{
  "num_hidden_layers": 13,
  "hidden_size": 256,
  "head_dim": 64,
  "vocab_size": 2048,
  "hidden_act": "tanh_gelu",
  "norm_eps": 1e-05,
  "positions": "learned",
  "optimizer": "cautious_adamw",
  "schedule": "wsd",
  "dataset": "wikipedia_en"
}
MLP neurons of a small language model. Each row is named by its layer, matrix (up: input weights) and neuron, and shows model dimensions 112-207. Each number is 200 + 30 x the weight over its row's rms, rounded and kept within 0 to 999.
After each neuron's rows, "fires after" lists the tokens most often just before its 100 highest values on Wikipedia text that the model never trained on. A number after a token or word is its count.

L10.up104,236,193,151,207,254,149,137,253,241,237,229,230,253,171,232,172,212,157,207,198,171,238,177,243,224,171,196,231,161,197,162,272,228,139,235,162,220,218,159,196,216,193,235,222,208,211,189,220,282,175,189,201,179,219,216,188,260,132,189,180,160,230,209,190,163,231,215,184,182,221,125,196,222,253,153,210,201,184,225,155,202,179,185,201,234,172,185,163,262,167,190,192,238,218,237,252
fires after: "\n" 28, " |" 26, "\"" 4

L2.up660,220,182,163,220,221,177,231,207,231,238,219,187,250,222,169,183,195,167,147,189,244,228,257,188,196,228,212,236,156,199,205,285,197,204,206,190,215,193,221,251,215,169,215,192,158,199,162,251,253,244,178,181,230,218,173,167,182,160,127,184,186,190,217,200,199,220,214,252,166,228,246,237,180,230,138,158,152,182,214,214,209,241,208,261,214,204,196,176,187,173,221,162,246,200,181,194
fires after: " |" 41, "." 10, "o" 6

L2.up409,208,224,175,172,202,216,293,218,220,257,236,148,184,278,184,115,251,185,204,205,230,211,190,170,215,181,188,256,166,224,219,261,189,200,150,171,176,243,202,222,234,228,233,218,221,181,138,234,285,173,171,190,198,223,165,207,249,192,174,257,174,232,166,151,172,226,230,229,170,189,219,211,207,207,202,158,162,192,215,190,205,184,226,223,159,211,177,252,171,165,231,177,227,168,184,162
fires after: "," 44, " Je" 13, " ca" 11, "c" 10, " Ca" 5

L2.up210,150,188,174,205,246,174,206,262,197,204,195,204,303,194,252,183,246,248,167,201,173,202,221,196,175,208,204,222,206,171,207,158,224,186,167,172,231,197,255,220,212,205,207,160,245,214,168,231,235,198,222,139,215,189,179,253,275,210,235,188,224,199,191,189,232,162,190,199,228,239,182,210,172,230,200,186,184,215,188,234,182,220,212,167,252,215,207,184,186,169,177,238,183,218,198,204
fires after: " " 28, "ic" 27, " M" 9, "ul" 7, "ri" 4, "om" 4

L5.up976,160,205,179,175,247,211,229,196,228,193,231,214,268,231,225,195,208,226,174,186,190,203,196,183,236,214,209,246,187,202,255,238,225,187,221,183,194,212,190,258,191,188,253,191,182,216,182,179,215,209,205,171,220,171,230,149,182,161,165,170,166,222,184,199,200,226,195,248,215,222,180,188,201,246,146,188,215,180,170,211,177,226,189,180,248,152,177,160,215,188,221,150,220,218,196,203
fires after: " |" 100

L6.up190,251,244,221,208,263,204,137,151,232,202,206,213,210,139,200,163,234,208,192,217,244,200,160,232,176,210,214,195,190,192,160,212,233,182,162,151,199,245,201,134,201,196,226,173,176,233,263,200,216,214,203,193,177,203,214,215,233,176,163,192,207,200,171,195,230,235,218,195,214,205,232,234,217,183,210,195,194,147,195,184,218,209,157,226,216,198,245,195,190,215,182,215,180,195,213,193
fires after: "." 28, "\n" 21, "-" 11, "==" 6, "S" 4

L5.up973,195,206,221,202,261,180,197,163,235,219,241,182,239,191,136,202,191,241,139,242,245,187,207,179,205,230,183,169,165,194,148,245,244,176,200,155,159,196,193,203,215,143,226,209,196,216,221,200,204,202,204,180,174,267,224,201,177,193,118,181,176,172,181,184,208,239,189,232,230,206,184,259,206,179,199,228,186,190,218,177,215,200,216,211,255,186,202,188,153,168,162,243,253,181,187,194
fires after: "." 31, " |" 18, ")" 4, "\"" 4, "\n" 4

L3.up166,270,189,192,196,220,224,199,178,167,196,181,242,203,207,186,210,183,164,159,211,194,237,156,294,209,196,207,211,183,202,196,210,159,220,141,154,193,209,213,189,183,190,252,180,183,192,242,165,269,213,222,169,231,194,212,239,213,216,166,229,194,201,238,183,194,215,212,227,210,223,206,206,170,205,191,215,159,182,201,146,236,211,195,199,170,187,227,240,195,180,199,219,179,195,171,175
fires after: " S" 42, " V" 17, "s" 12, "\n" 9, "S" 7

L3.up254,189,189,154,211,293,237,191,238,211,172,222,230,273,219,221,181,217,187,152,216,188,204,215,185,222,200,210,213,189,183,174,248,223,140,227,150,197,171,205,204,191,142,237,226,193,202,217,190,195,230,187,165,196,227,216,188,262,187,168,176,183,206,172,206,203,224,213,257,213,192,191,206,147,231,146,190,156,168,167,193,203,233,184,237,180,206,195,177,221,172,201,225,216,219,210,133
fires after: " |" 50, "." 16, ")" 9

L5.up728,201,167,178,218,216,248,203,183,247,204,183,221,261,180,178,151,204,208,178,207,221,218,259,141,209,185,227,225,204,141,207,182,201,168,191,209,198,148,205,253,175,217,222,185,177,213,146,157,182,213,224,217,183,211,161,230,179,182,211,185,163,217,216,185,190,207,204,226,247,132,238,248,145,193,206,194,219,142,207,209,219,173,246,212,149,201,164,185,215,205,177,245,241,200,183,170
fires after: "." 42, "ci" 13, "|" 8, " U" 5, "er" 4

L2.up268,192,196,181,168,196,183,205,190,231,180,166,206,174,274,161,201,236,231,156,232,185,247,195,192,198,148,221,221,223,222,243,192,213,165,156,199,194,220,172,226,210,241,174,182,207,137,160,180,191,186,158,196,185,235,194,222,214,208,145,230,227,213,220,175,151,237,224,188,215,169,163,287,198,206,188,206,157,215,202,176,227,193,208,219,174,221,182,215,183,201,185,186,226,230,212,241
fires after: "c" 35, "e" 6, "sh" 5, " claim" 5, "d" 4, "," 4

L8.up773,214,195,202,196,210,193,182,201,223,241,221,215,235,191,166,140,179,207,251,184,232,211,258,217,243,199,228,210,269,177,186,171,251,178,196,199,181,131,164,232,238,223,221,201,239,175,151,149,200,180,205,122,212,150,206,226,191,146,238,228,162,229,239,179,194,189,219,227,172,191,238,173,128,179,181,168,176,227,171,221,158,252,236,216,248,172,198,189,218,189,215,243,217,196,189,160
fires after: " " 20, "ci" 13, " a" 8, " of" 7, "|" 5

L6.up58,192,200,177,198,243,221,231,195,236,181,205,238,227,214,167,143,229,180,153,210,210,214,196,212,228,195,153,181,243,195,177,194,185,190,177,124,179,173,206,224,168,191,251,205,206,235,185,183,191,257,228,153,220,185,201,165,200,199,183,215,168,196,141,212,210,184,216,280,237,240,180,190,182,232,224,173,197,184,230,209,223,228,172,179,203,180,176,217,214,213,214,158,257,185,241,181
fires after: "-" 39, "|" 20, "." 8, " " 6, " |" 5